config.toml
num_hidden_layers = 8
hidden_size = 768
num_attention_heads = 9
num_key_value_heads = 9
head_dim = 64
intermediate_size = 2048
vocab_size = 11698
hidden_act = "swiglu"
norm = "rmsnorm"
norm_place = "pre"
norm_eps = 1e-05
positions = "learned+rope"
rope_theta = 5190.0
rope_fraction = 1.0
qk_norm = false
attn_scale = 0.125
bias = "none"
tie_word_embeddings = false
parallel_block = false
init = "orth"
init_std_qkv = 0.0208
init_std_o = 0.0
init_std_up = 0.0208
init_std_down = 0.0
optimizer = "muon_variant"
learning_rate = 0.011
lr_mult_qkv = 0.5
lr_mult_o = 1.5
beta1 = 0.95
lr_head = 0.00715
warmup_steps = 200
schedule = "wsd"
decay_fraction = 0.771
decay_shape = "linear"
final_lr_fraction = 0.1
batch_tokens = 131072
max_seq_len = 1024
doc_mask = true
train_tokens = 792600000
max_steps = 6048
dataset = "wikipedia_en"
MLP neurons of a small language model. Each row is named by its layer, matrix (down: output weights) and neuron, and shows model dimensions 528-655. Each number is 128 + 24 x the weight over its row's rms, rounded and kept within 0 to 255. A neuron's up and down rows have the sign that makes its largest values positive.
A block is one neuron, or neurons of one layer that tend to fire together. After each block is what it responds to, as a language model described it from the Wikipedia text at the highest values.

L3.down585 [125 117 122 147 118 108  79 192 130 129  93 124 112 133 154 161 140 101 133  88 147 118 140 154 132 125 132 127  87 116 125 165 104 164 132 141  63 135 137 122 109 172 133 138 127 132 126  95 144  76 134 181 124 125 135 103 161 133 111 144 105 102 128 130 125 117 172 156 152 131 128 111 119 176 100 107 147 158  85 115 108 147 163 127 127  79 115 131 137 111 111 187 120 156 150 139 134 163 131 116 151 149 141 126 106 112 160 102 151 134 108 144 140 148 136 147 156 164 111 142 121 112 143 144 113 147 118  98]
L3.down697 [145 149 121 106 170 148 164 109 116 111 133 101 147 113 121 135 155 150 124 154 140 110 127 137 124 125  97 143  85 110 154 175 157 109 131 127 106 127 137 132 127 135 125  99 152 154 114 139 120 143 138 134  95 141 144  94 179 148 156 135 185 137 119  68 123 121 205 124 125 101 139 114 142 109 138 139 142 177 131  85  94 132 141 152 135 110 144 129 140 110 133 142 137 137 118 119 152 146 113  86 101 182 131 119  89 106  97 104 107 127 138 142 103 148  77 105 141 130 127 166 129 118 171 134 111 118  90 100]
L3.down734 [127 119 133  67 123 124 125 145  96 143 103 138 153 157 180 156 111 106 102 109 124 118 137 122 130 143  94  96 105 136 133 159 186 127 160 115  90 109 110 113 122  95 124 120  96 151 110 115 125  70 109 127 113  98 183 122 107 102 157 105 124  83 123 104 147 126 157  95 108 125 143 112 164 126 111 132 113 125 100 151 110 100 135 104  95 108 140 181 143 113  93 111 145 122 135 123 131 138 136 130 139 122 134 109 113 107 107 135 138 116 171 100 134 133  93 160 129 156 174  94 143  80  95  91 135 165 115  77]
L3.down1426 [148 114  99 124 126 106 120 107 104 103 100 122  77 157 158 120 133 141 126 100 141 118 129 128 120 132 112 120 121 179 154 144  78 144 116 128 128 123 134 141 109 129 153 161 143 130  78 180 121  72 114 136 128  97  61 134 162 149 116 131 110 124 140 148 124 136 142 104 162  82 148  88 100 120 108 144 119  89 151 110 153 179 129 136 120 146 140 145 132 131 138 190 103 123 150  93 151 143 107 116 171  89 139 135  85 150 117 127 181 130 128 137 109 140 120 109 120  37 152 131 114 104 173 131 137 128 115 131]
Comma after noun phrase

L2.down105 [110 157 129 109  80 107 120 101 173 108 152 136 143  98 137 140 140 124 117 159 168 111 105 146 112 166 151 179 151  99 157 119  86 156 161 116 168  98 135 142 112 114 127 135 108 134 134  98 118 150 100  76 131 118 113  91 148 158 146 168 115 132 153 118  99  99 108 172  85 145  99  97 107 111 105 124 150 140 119 140 142 118  99 139 164 169 125 115 109 102 120 110  92 158 140 109 109 108 103 115 125 139 139 114 139 138 160 156 149 112 138 129 164 169 130 140 134 122 151 168 109 124 158 106 118 109 149 118]
Table stat cell separators

L2.down1545 [ 95 138 134 127  80 117 141 106 131 124  65 155 124 133 135 150 120  84 156  98 116  50 114 143 146 137 123 133 128 178 156 108 122 157 107 141 150 141 151 130 167 110 128 155 157 118 134 109 158  68 137 125 109 142 129 153 127 106 126 129 116 120 130 131 146 119 161 107 142 123 121 133 113 100 118 103 108 139 132 100 117 148 145 155 149 155 173 161 106 162 153 117 130  88 135  95 167 113 140  84 140 117 118  64  86 106 128 129 188 127 108 116 143 153  97  98 136 146 121 131 137 160 134 106 114  95 123 131]
Mid-sentence commas

L3.down214 [109 156 142 109 135 158 124 131 155 153 177 124 133 118 127 127 115 143 109 167 163 173 135 120 155 124 117 107 152 143 126 100 146 122 147 119 156 129 132 162  94 121 120 156 114 129 129 136  76 107 104 103 150 108 140 117 137  81 145 130 135 100 128 178  94 113  96 123 148 136 160 114 162 158 104 138 172 112 100 109  98 150 126 178 128 116 125 123 119 131 165 160 134 152 101 132 106 138 118 103 140 160  88 156 128 125 107  99 138 130 126 107 186 111  64 123 159 137 164  75 109 148 128  98 112  90 108 119]
L3.down936 [162  91 162  78 144 180 112 124 102 143 145 121  74 105 126 117 106  89 124 116 108 128 108 130 151  83 112 110  89 134 156 174 150 122 142 147 149 139 116 106 142 106 122 130 147  93 141 136 108 124 143 126 154  80  98 143 122 137  98 142 143 173 140 147 132 115 165  94 156 126 143 107 159 101  63 110  97 123 140  86 119 128 141 110 113 117 141 100 134 157  98 142 108 139 150 155 118 109 132 164  88 104 114 128 140 123 148 126 137 160  88 157 121 169  93 176  86 127 141 124 133 136 137 105 135 150 129 150]
L3.down1117 [161 127 133 138 122  80 149 115 120 139 117 101 128 107 119  97 138 116 128  96 119  89 134  89 145 131 118 102 157 138  99 126 149 131 158 117 118 155 105  94 178  77 150 125 135 101 122 167 144  77 102 137 137 196 145 134 132  75 133 145 106  91 138 133 118 151 109  94 147 163 194 138 168 167  91 124 127 127  98 153  96 132 144 130 124 172 133 134 133 137 108  89 122 136 102 145 140 101 141 112 133  96 144 152 105  96 121  70  94 123  99 160 146 134  76 137 120 137 120 161 120 107 122 105 119 112 162 158]
L3.down1238 [175 145 107 136 152 139 126 126 161 106 116 133 181 129 119 133 113 129 167 138 166 128  93 150 120 136 118 136  99 158 150 134 109  96 167 124 155 112 113 140 122 116 143 103  89 124  89  87 122 118 124  86 125 141 126  93 174 124 104 124 133 141 134 135 129  87 145 101 160 129  99 113 124 151 145 146 162 139 120 118 110 115 142 185 107 117 161 142 118 119 150 118  97 158  92 138 110 139 139 103 114 130 181 140  93 144 125 146 141 101 133 136 161  60 136 167  81 120  94 129 153 154 162 111 173 116 120 148]
Table cell separators after numbers

L4.down111 [126 119 126 152 129 137 150 157 133 149 143  87 137 154 118 123 104 119 123 121 125 148 112 153 132 167 145 125 130 113 135 130 147 117  79 106 149 111 117 107 108 114 140 138 119 126 111 170 110 118 137 149 134 141 115 161 108 116  97 157 114 115 117 149 128 130 120 127 134 119 106 122 120  83 148 126  72 130 170 102  99 156 133 100 128 129 177 165 107 128 116 175 117 155 128 156 107 174 122 129 118 137 158 146 155 118 161 139 144 106 116 147  79 124 142 126 135 121 108 125 111 131 111 116 142 101 166 132]
L4.down112 [120 135 127 142 119 156 158 173 144 151 114 129 147 117 104  80 112 110 134 138 124  66 154  87 166 163 119 134  90 117 148 109 198  98 133 122 169  91 124 132 142 128 123 103 133 132 164 138 111 107 164  50 130 132 120 145 144 109 147 143 149 164 145 152 123 191  80 135 124 192 144 116 143 126 124 120 180 111 152 140  81 149 142 133 100 112 117 163 122 124 129 179 136 105  95 150 114 120 145 134 107 153 110 160 116 101  82 100 151 154 152 155 102 149 125 135 110  94 155 130 162 129 121 124 121 137 127 172]
L4.down130 [157 105 137 151  81 112  98 129 117  95 134 133 127 103 130 153 122 109 145  90 156 123 142 169 122 147  99 117 140 142 137 133 109 120 102 152 131 145 155 140  96 105 140 117  78  99 112 175 107 113  97 127 160 124 118 117 118 129  94 125  85 108  95 152 137 147 147 130 158  70 117 134 118 137 120 120 115 143 148 113 144 128 152 133 141 150 121 165  59 155 101 136  60 127 138 141 119 156 146 108 112  76 154 121 118 120 111 122 155 113 138  94  90 134 161 103 138 143 121 129 103 139 126 137 139 109 141 148]
L4.down226 [147 129 140 122 121 150 155 185 118 132 117 149 142 157 135 135  83 145 122 116 192 118 121 121 169 123 122 147 138 103 159 105 129 117 131 158 121 141  95 126 119 127  90 155 111 137 154 117 132  93  94 123 121 113 111 150 131 127 137 146 160  96 157 123 166 144 150  93 133 104 161 108 131 156 151 141 165 129 107 106  83 137 139 123 119 115 168 183 153 151 130 122  99  92 113 149 121 104 132 104 159 117  92 105 115 117 143 147  99 100  85 147 123 117 153 113 138 131 141 106 140 164 156  98 150 122  98 113]
L4.down338 [168 129 127 137 140 109 101 149 129 111 144 111 121 159 160 115 129 134 149  69 117  90 115 102 146 132 106 126 125 126 114 124 127 133  94 121 129 167 177 154  95 110 118 134 110 152 111 132 167  90 162 173 123 105 100 122 112  96 133 160 104 163 132 142 118 117 155 105 148  86 162 110 151  91 128 136  64 177 139 150  93 143 125 188 155 105 145 115 138 101 151 125 110 147 112 153 145 158 106 123 128 108 136  97  99 114 136 123 111 124 128  94 111 107  88  77 143 170 133 115 111 132 110  94 106 158  97  88]
L4.down369 [122  71  94 117 123 131 129 161 139 129 102 143  73 101 128 127 119 108 130 160 170 107 128 111 129 145 142 150 139 111  91 161 114 159 110 116 115 113 133 153 104 117 154 143 128 120 139 119  95 130 157 108 171 129 104 139  96 149 109 122 149 106 120 118 139 120 127 128  90 112 161 134 127 180 145 123 132 133 134 112 135 135 146 174 138 149 132 158 135 145 130 140 126 105 103 140 112 130 139 114 151 128 145 114 102 107 153 132 122 104 124 108 139 136 133 149 122  94 139 121 113 133  56  93  92 124 108 141]
L4.down397 [130 125 128 110  83 141 131 148  81 123 118  89 160 121 139 127 102  65 143  99 121 108  80 109 135 141 108  91 177 148 167 110 135 111 142 122 110 166 161 161 132  98 120 111 133 160 112 114 126 146 132 142 121 136  82 134 149 154 152 102  78 121  92  95  73 162 134  96 113 150 135 119 153 143 124 113  61 157 161  77 181 125 169 107 132 166 118 131 153  97 163 155 113 135 127 155 125 125 145 128 127 116 143  97 107 113  80 122 146 149 125 138 140 159  95 126 130 156 120  93 116 167 139 134 150 121 106 150]
L4.down508 [118 106  84 126  88  88 121 110 130 130 154 100 157 118 138 178 100 114 117 167 118 124 129 117 147 124 137 110 147 175 131  72 129 140 138 111  93  71  84  95 152 115 121 148 108 109 119 162 124 126 141 144 121 112 106 137 120 138 100 156 108 108 113 151 171 155 135  99 135 128 114 113 112 115  46 151 128 121 116 107  93 180 141 122 119 114 105 134 146 152 118 177 140 162 122  83 127 138 101 108 131 138 152 149 110  94  87 138 152 118 131 148  88 102  76 112 101 105 121 145 106 138 135 101 103 170 127 107]
L4.down556 [205 105 150 159 115 149 104 146 118 114  78 123 117 140  88 159 129  87 130  99 143 131 163 141 122 133 161 101 126 121 113 135 137 119 139 133 141  89 152 175 126 140  90 169  64 103 112  72 109 164  86 156 126 147 144 138 119 150  95 153 153 183 133 131 100 144 162 122 191 151 159 139 165 132 136 124 132 121  95 154 170  97 103 144 123 149 139 148  97 134 117 173 125 123 129 100 113 113 141  97 144 116 113 121 129 135 130 130  96 131 133 116 161 154 156 137 127 129  99 145 117 103  82 173 114 118 117 107]
L4.down707 [121 111 135 153  86 151 155 122 168 118 125 107 121 107 156 147 114 128 108 141 190 126 158 116 164 143 137 142 132  73 132 132 152 131 103 109 109 137 160 114 141 146  84  96 122  78 169 126 119 132 126  88 119 128  78 102 147 181 116 175 110 153 144 147 133 118 178 148 127 146 144 141 148 113 110 172  92 105 137 120 193 161 130 150 161 136 148  76 147 156 158 127  87 139 113  64 175 105 185 128 111  99 139 119 124 125 116 160 115  94 113 152 118 125 120 132  98 136 154 131 119 134 111 138 110 160 148  98]
L4.down1047 [160 144 119 171 135 109 140 147  90 128  91 110 167 153 129 141 143 162 121 100 154 125 135 122 145 134 143 105  99 100 140 147 120 123 141 115 127 116 138 162 139 145 130 107 112 136 140 136 129 112 115 132 120  99 109 164 149 123 106 107 156 118 112 117 105  85 170 115 137  98 153 115 133 110 141  96 139 159 102 114 139 134 132  82 127 131 138  92 105 150 128 163 110 159  97 113 107 103 136 133 123 140 164 116 145 162 124  66 198 137 151 174 138 141 131 158 125 128 123 165 124 134 116 112 150  81 188 111]
L4.down1228 [157  96 135 125 118 121 178 145 163 101 112 109 163 113 132 154 107 134 120 118 119 111 129 145 147 108 179  90 110 155 121  84 126 124 111 155 111 145  90  82 134 100 130 158 129 158 129 132 149  62 133 126 115 141 143 142 119 154 129  87 119 131 100 149 153 161 113 125 166  91 130 139 124 129 161 115  90 176 135 105 129 113 113 103  97 120 122 131  92 156 105 164 162 147 145 153 110  97 146 141 121  81 113 149 143 118 118 109 159 153 136 116 113 155 101 110 127 171 110 113 116  91 132 149 128 113 112 127]
L4.down1674 [101 116  99 142 110 126 138  93 123 152 120 123 156 167 138  78 121  95 136  95 121 131 129 137 138 138 169 143 159  93 132  92 112 123 106  84 116 171  98 141 124 113 156 126  77  90  97 122  98 123 108 173 132  90 148 131 130 172 127 154 111 153 152 156 126 156 117 107 138  71 120 151  99 134 126 123 132 110 169  93 137 135 127 117 121 176 160  85 104 138 116 132 146 123 111 153 110 136 112 104 127 152 151 133 154 137  94 121  88 144 153  85 121 136 160 118 119 170 115 134 147 143 161 132 106 108  74 111]
L4.down1754 [154 120 144 136 129 106 124 132 144 106 138 124 140 100 106 170 146 125 154  91 143 125 113 143 105 121 168 114 136 113 147 112 136 117 136 138 155 131 153 134 101 136 133 108 128 114 130 162 124 123 107 125 151 123 164  85 191  88 142 149 125 122 158 125 148 161 116 122 166 194 133 134  84 139 111 101 106 151 153  71 118 132 102 147 149 135 149 124 140 157 144 145 133 111 131 169 188  95 148 146  92 130 105 154 141 114 177 127 130 107 100 173 114 124 112 206 145 127  81  97 138 122 117  92 140 127 120 111]
L4.down1834 [136 140 134 163  82 143 136 122 121 125 123 142 122 135 102 150 168 180 111 169 179 135 125 175  97 137 113 127 136 119 153 176 102 109  85 109  39 148 138 150 131 103 103 103 153 151 101 145 155  87 110 143 127 156 100 170 154 121 133  91 125 152 143 104 153 132 116 109 136 125 149 134  84 127  91 139 125 177 152 142  99 116  82  97 117 149 147 135 108 123 114 133 145 132 124 107 192 185 111 142 124 136 135  98 121 136  89 142  90 112 119 106 176 160 115 171 137 129 130 130 124 132 135 150 152 125 100 165]
L4.down1874 [117  92 139 149 109  94 116 104 119 136  95 109 137 140 166 144 138 121 155 142  76  89 116 107 156 116 140 126 136 136 126  90 104 160 104 144 126 126 110 155 153 121  98 134 128 138 113 111 128 145 129 124  96 152 113 117 142 126 123 100  94 118 161 116  94 129 147 114 131 149 125  97 117 100 129 159 126  99 118 110 159 161 107 147 122 102 133 134  97 116 144 149 147 115 110  98 125 113 103 148 149 138 133 115 168 146 121 148 147 128 122 124 119 137 163 129 151  82 100 135 110 128 178 136 123 144 105 117]
Clause-extending comma